MLP neurons of a small language model. Each row is named by its layer, matrix (gate and up: input weights; down: output weights) and neuron, and shows model dimensions 256-383. Each number is 500 + 25 x the weight over its row's rms, rounded and kept within 0 to 999. Numbers have three digits each. A neuron's up and down rows have the sign that makes its largest values positive.
Before each neuron's rows, "raises" lists the tokens whose logits its output raises most directly, leaving later layers aside; "fires before" lists the tokens most often just after its 100 highest values on Wikipedia text that the model never trained on.

raises: "\n\n", " They", " However", " He", " The"
fires before: "\n\n", "\n", " The", " He", " In"
L2.gate449:509510508484483480478493539509438537466496530545501521493472520465507473500500472518476526523513481516536468492503482520531510458519522505491482504512511507493512447464541477523530505459516520520504515459512490485504548524513445516498505511535481499514530509543528454501525489541500485481487476495504469510536505468500497513480495502470494511479517555528480501487458520507511511480524
L2.up449:505510552453522490487500497496473486480527490512490534484466538474481474503481464519476517518509485527495505471516481499498494531534505538497497497500504502499557437486477511535522498535499481486520471479553491469506497505523486483479477503494497491526545498536558481518517490530497523503513479517473486490487476475472481541497482488487529537538515529484477495473500520491523508447488
L2.down449:480505518484519483478453512505496533488505536535510484489485509491494554478504461469486510540480479551469503474553481538490503490487518517520529501515519515520519525514519473480517480502485483543517480499501521485501506482493489516523486554523507477513490453512443471481518522532494492524496473527503509533500532498493511472448513545468512521489476526550523499480485525510476515534522

raises: "s", " condition", "sm", " appearance", "sl"
fires before: "s"
L12.gate103:504498477541478505485513533536470470537543532483495531514483469476462477508553509477521504484495521523503486512490495484490474522524529545509503468504492495520509480512533506453508434526535518525528490483477456564525539507492493467490516503481462498489479532482499513468524472477540487478493512512467467492556459450558490456532500528462475484519531492506483541488460469487537503518508
L12.up103:535470514502497520475505505523522495509521536520482514460466497458479516513489551501483452487494512503527489503447486505451533468520489479483503552488511510520503534535453545500546505491495494554486488485443459538496511474573484520486456476488521490521537474517507491496509454483496489475489487484476491485480471485457535468449477485522479474504522499455486469502532531466499499499473
L12.down103:524461494495510444470501535520465494467485526519500478507511463516475446520511506499466532563513511499498519507511486469540505515524468494503529484483526508483546481521481516530524460482481515526504526468505510483466489486489472517473477479498493480523496538484435499478513492536481494489547512517494520470523483517470466485506536548472506476507499455450483494506520471487511497530499

raises: "c", "ell", "cles", "tes", "oles"
fires before: ".", ",", " in", " and", " of", " to"
L13.gate426:497465487488483466514497556542485492497480526512477499495505483491500497468486537491544513522472491495498515514444501497505501502498441506512435489503508503506476551493516488485488446476487451524486491537458495523476501485504495549523480455528503504491490519520507560530496458476503487440522493503541491509486488504452487511504511537482500481525488478534501508472470477483508496546507
L13.up426:523493494525502511495481507474540481479464517543514522465476502495474493500489493508479486494500522495465501499528502469482502539499507504502505476481532499457492536516487510544501496459528442497495494525495529491537462497504518522547473527522538501469488443496482487485514526483518543510546509472502503533499512537532480518504505479552498501506500487496514489556480510493520511506506
L13.down426:508541455498505500523499477536526469524502444483492515512469460516465462497472454457474547468512509498477499554517488495548511493537482490452487481488494490448480501514524479528522495524466473524483533489520549495503498506464470515524530501478460485504554529527490502508478504498482523486430525473538511538517514500494512521514514515492537509487519572470480518493479506525535533482524

raises: "y", ".", ":", " P", " M"
fires before: ",", ".", " million", "0", " billion", " $"
L13.gate75:473551500497501485497534524497496548517494497541477488485496527523466555500520459536514519476520509476531539502475491477521469495472485497503538515534479518462494515502505473484504551466523454504457520526471490447499511508490495542444525485503489520483518498477497499511443516525480496520531492508486485506477516502480508480505513494512512489505496481488515498475481526473474518512538
L13.up75:499500465473503521469489517565517533530520494528495493499480475485516528527510474530483499477475500514513544505546516537487490495459491464460495463478482507534498477548474489521475506527541471473447517536520536543469516489490507533469515486510443561462516522480488532508457517476546505520477485466444509499542499512522499470519481476464509540488487547514507485471503512465504524522505
L13.down75:534481513530546508538482493484498532544484524493471454486510484492510548501456479515492532535570514456558500516515499505511499487538488511505567525528527486489502517474521486492525545516495468490510503477509531500518493501463495518528513511532528508471540513521474451506499497503472514485539509498476520474494464491502520471472495473508506511530504515448520527513510509458504507505513

raises: "vel", "ve", "ones", "track", "ult"
fires before: "on", "ve", "ons"
L11.gate457:504517493473461503496525536479495455473482499461459497526528534505475443547543499533517554497470465467486518526479480498481505487559471487458473493476432512462525498504568465545528521491519452522510501463516480468463529467494494493491445518503506529480496535525524490480503495541531468475542480501478483463476444483500514491484429527475476508511505504484524487523518497513515507487514
L11.up457:545532525521485490556487550523504457512489487498473507525517531475508487494507456493505532495467473509524504475509511525474479505474509518522503499508489526521509538512490484495497432549459521466492479467512489448514468487532533443504470537523518510512518523519511529485514470492532483490511513488504488480499536482526501522489482514475522526455537511519474524462482466507487531476469
L11.down457:487545548522524505485483527517480457490456492430507492485518522489504456528519476545519475500473479523501500524500480451492515528523512459473511480509514475523501483500540549537459520480435487442490502512524474445492515445521504529440506483519499524471478499515522521487467493512466518510502521472487492506507453493516519506517482506519485513503465548472470506506505542510483539510537

raises: " towards", " by", " during", " before", " when"
fires before: " by", " to", ",", " and", ".", " for"
L10.gate172:468497507465513446506504507518482509496524471468484484554514484516546494528502491504489509479481500481555479513496525489461500521485479511521518493461523506510503521535484493523466488460504512533508504510494474485506537557467512497451587487524510500535505480490495502467474475505507540474489482455528493493472493529494503487455494487493527528482500511483492485532525461471478522482526
L10.up172:507464512532500512522525544508475466521494518491494497538503509523510532474506466507507472478490486486466495528530522521487457447503459514502510497521504518480519533501523544486506474501505534504556487499533530486513470514484512507501505438501536460510483500476538504480491530477499502481487498520478520450509526472531481469520477480512527482517524482472461534487517482485487458482492
L10.down172:533573503475508465523479516485542480476481504500506509509495519492553525432525505513488518502480500504514512521488543510499512503452481484515452502515516490509475531454524470506499490463512446508464521520506535478519453495496476511507504442519507545504460504555517505521501507497494501474452541479509481520502475548481536503448511539506476522511503539550498474515525480449506478511482

raises: "ed", "ing", "ers", "ion", "s"
fires before: "ed", "ing", "s", "ment"
L10.gate14:513496533512495513509507513491521476521465502505488492511496493471472476520463475469490522484510482459467526485499493487517525501504556485495508488505498526505479490502483490491500534509469504466485485501502478542479540505543466491497443519532469563506506449497490516524526491494469478529440505504525522505485527516485449525504503492495492483519529518490503517493529501543499504505532
L10.up14:481531510525463480506529473520477513523522471497494509552472498498490498514536492523472449507481517506520459495519489481505501448548470484495501506483533527467509486431460508541499470505531518529495468493514505519489483489510488456522502466458470495501543500471494508473521463496560490490487509457530537531516530481503502525491494521482512471504525518552531483474508487498491456513545
L10.down14:482505501483490549504457510517513480497431525504551499518500511490493523497453529512483468527524501515489513493452455527445516570488526492494504484475487520548526461465479501474558532459516501505529514520466458521477510476514479471471497480516441549538475489518481517503526518513514502561483528495499491510460511493493478514555481481515487503526497514490509523492526524489463486522509

raises: "es", "e", "ing", "ings", "ver"
fires before: "e", "ed", "ing", "es", "'"
L13.gate47:464552470530483511506462481518501534514485494527483472449492538504485524517517545513538526508527451488525505539480504541459486497491455494521496508516484494482490497536514485475548482498493492504494503504503538505481460475523495508458507468534481500507504466460488508471509503492490541536476513487485494503508493520468432519515502527492472494526522483553472490471523508521516503477466
L13.up47:523487501499486512543556526473520524516513523517493500461513474494514510490481482525528542508496467498484501476507534486474490454535533486499536515493527461485493459521547517562543498519517527489512499475489517457494490554441546513477536489535526493464486465471491502489490497480495502552518492470481506527492500526503430509505464490521470477515472475522520522525521495483500468504529
L13.down47:489523473531503505485464495508526509499497483507503456533460505516523513487520496495510475507502413488490481476519483490526517510519486509529509515532512518510496491522488460546491508489521485474490500506527541468523505481487496541487454536524480507523498505490554484530472497507522510494499514492518517514510531505495473536502463503539546501541511506511495496515526500488484506512505

raises: "vel", "val", "ves", "ver", "ved"
fires before: "on", "ve", "ves", "ons", "ona"
L12.gate322:527545562505496471554506527562527484491482544510480522511518500503491503502505491524479469533492454517527507503512483506483511513534506503495555530491459492484504503515493500524481532506525471548496464516525459478520518475499529486525475490489506481434451494507498508519499535550497477470545497482478491508476492491517506517497481528500522521493516526502468552502486469464475532469548
L12.up322:467547486507529530508492503459455507476486499538466504500484502473536475477503505530473525485465487512533483508469469462484499546528513515527503530482540478487549510504546478522518468509515482473489478466463469477524501499479470499533512474574517505536531490497499520466543510515493502471460461519495445508511478477493501482508507466465478493492517500511458494507480514487490507509539
L12.down322:507533509510503507460511523473497515450465487502510533490521502517574485480519480517542487505535499495504517449505514499525518509452500512436528522498443477516537532476536506456462463487472539442498500464511518531483534544493452482532459467480515486467473499531526504510518472513499526517495463517501492493513497499516527532494477492488486533494500492542468492492483464497469449497528

raises: "-", "|", "Rep", "si", "is"
fires before: "-"
L7.gate308:519483546514499492516507517544495524495501514519503462506481482471473531518546500486460482498511474511483530503463469459537448495460484535510458452463504516509537531467527508527503547506490448497538533526526472503482484504455494495505461535524528483467516499501567489484508512503508517508462477523534505534525470462504546510525537488572500480510460511509541503461502480506525465513486
L7.up308:507493550514480510523486497492468514524496503517514498503510513483515496483530540499460484530533541489525481507496509499567492493444475469498456499488483494531462521467512518532531510512533457506530515500531467512477479498471519523486529565514493485477500534531502499471510481495496497517489483461480523518512497481519525516477507509514524524506540454515502487468525479452476516481522
L7.down308:523473524492504489518498526525457503537514500516503457473486522487485485519477479516509480505480507472460484499503490511556521510484471516483515498456485511506500490454508467482519547486482443471558491513515460535473479471494498464459469564535505486469526535461509477512495530492463498489429497478494477503530467449481478484521462480511505474501519474507525501493448483530547473514481

raises: "ment", "ments", "ement", "ability", "ed"
fires before: "ment", "ments", "ed", "ing"
L10.gate369:517454559524477495458452482553524481529510501579497503493499503500513476472513500527477489531491488472438485504470452513481469506523526492491485499468497513502526474515474453458476494495516492481493492509487486530505478503519487520441509480498433537469503528454442528501499534528469497517519472475484508447538519497471521516499481544517494510477532466439467493515536485525511477453473
L10.up369:479478539467484520455536521505513538488531494501477473510512503483529500502500504493531443482500501525454502541476461534495490523509501504493489528466514511529493456501515491527520527517508538473514511476515481482521498502481524514460479501553489476515499507487514510574487494511450485492506525468470512503481539525484441488507542535511495484508541577506507558470514510558496498470469
L10.down369:502465537525511520456481526469506460505503516526560531538508521496518511457535487503504511491474489521502545500512479515462470539493543459479516519467473514501501497476452497502542495511528499459478482482508482508500521508500494520499499453517447512496508471466516510537524474513473497502529508513523513460495495540460494542496491515488493517509524499461531515484541462502497492505457

raises: "-", "ok", "ope", "field", "se"
fires before: "-"
L10.gate392:488463457480544470512524500469463511512480517465481510517508467445494515491494446499507495514531523480497491484486534473478476500516492501484475553505524492458503491514530513557522455485504493526519459518497466482502448490536531512420536497480508508509516504470495532500493497500508491472526527509497468475502518508506511487481479560518492510507544517508524500459517487490481509509537
L10.up392:494497508485491509496523469475524502526502485469497541501502505543505503515474502506508479467522495519514501512519509497472523493483538441508488534504460514498496526498568512517506521492476487522491521473547506490498506552539505495500470463526505478532491472496511529508502526527446482484505458500494482508492525454569506492510485532473483501443551537522499458501483513517491509471492
L10.down392:480451495485495500480467513473512522482495502512539502474513510489502481477479487471501498495554472490525518471539551503472491528525525515544515524486570504456498484474544532487505453499516538476544486479460498526489471513542521474495505486480500501509497453481529457537472486504502535517455495452517481491530517535483496494524490517511465539506467488523524562445482490532506479507480

raises: "nce", "cio", "tor", "ti", "ments"
fires before: "ti", "ted", "ment", "ting", "tor", "te"
L11.gate279:469510478544465519483503450495477505465510500501500516521527506485504487528517490559503515500528477470533496491506480518508474459501511488498482525483501499474474537463501509518453514473529466452498504498484501481426503452550522501528476506450430485489488506464500487491532539551471517487536455481489504517462525520479478487491534549470489534545466534471473488523532517518527507492471
L11.up279:475483505498487547485491466505487512465531507453496506526519476454508483493514525514489529504539494498522496505469442498472458534515487485493471478452468538496490465498494482513488498475505501517516511522527500496483500557479506523503513562489472463461534520517481502507512543530507533477508448475491505499524541487463463480481519471488497495564486515514547506527562476519474544521459
L11.down279:484487545529480567505504513435476462540509551497507465497520490456490497513488520508555526488488476530517537510537496496502471502511517497530498506479478490472467470509469446474527540511524527478484447464511496479511487534491515513478486516503471514523544507499495506450536493485523483515482493526541485499512494482437475574509477481489499453529514505481492451484472539539488502483520

raises: "s", "ides", "es", "ores", "hes"
fires before: "s", "es", "ed"
L13.gate412:552473518576443546536499525520480526526474465474481511509455487489496527500460476495524494501534483494463534520539510499512492477487508498458533492478484515452527450503495529483552522525487540498520532459515509550512497529529533516464495478529532512485544502487462511469499515527505494511486542518514478515495465529521498503493459491507486457481464522511503480500468509517502544490518
L13.up412:520492494538527561482512504534481486552474498485494517491504498507454497527499519498521457490465493544511498545520466510517523465513545533518522538517496495471482472482510493495530466501495498492510504477496493511529500468491516498557530482517491494473480509461479515511515445488504470509490513486502502532468447493520499487495458480521471471532514528484504502491464516444480545475535
L13.down412:518476471550502518524500512546494487471494545496513492477485536476451523480479450516527491507524508451473560508477472476500503489502519468521484499557495490490524468511459508473525454466452478505514506503518504498516560469523496513521484468536478509480500473550489496496508526502506541538511448469510538455460507521501517534499477471546473514487510491473526522505487510537526517518456

raises: "\n", "\n\n", " Succeeded", "  ", " Safe"
fires before: "\n", "\n\n", " —", "  "
L7.gate32:522503514475519503530474520514509508520518538465511539487512441498514459457521538499443486542514518496498504539510503483516508552469500456464483529477483502492493499468487524541487484497499496475508494486526516512470504525405462507453498548493525500499504489500507503515462506492518468521493484564498497508541519521533490473495507463512501522512519500531494495519456487439513503446515
L7.up32:522515500509455519521443526538475509476489492485471488536518497503512477488464541527503507539526502489517502494505512444447477466491536541524482481465477491488465500518475496489506513463510464501497478491497473495453533452477528479469474511491526511499480529513479542540525432479476537481493472470503500518515465522517547480499482492479490481480474504516503499496543489489522501512497
L7.down32:504518506465507500507473517523520507544465511494512519477499483497505490486542492490479464508507544524501489528524510500490476508497503498527484497493534492500512500491521474501469542492504463469547499453473490493504535514438472523506436534497504494495481495497523531536494506492471452516502490502500520500540473514467502514487536496496475522511502512512472489505494504509523533482533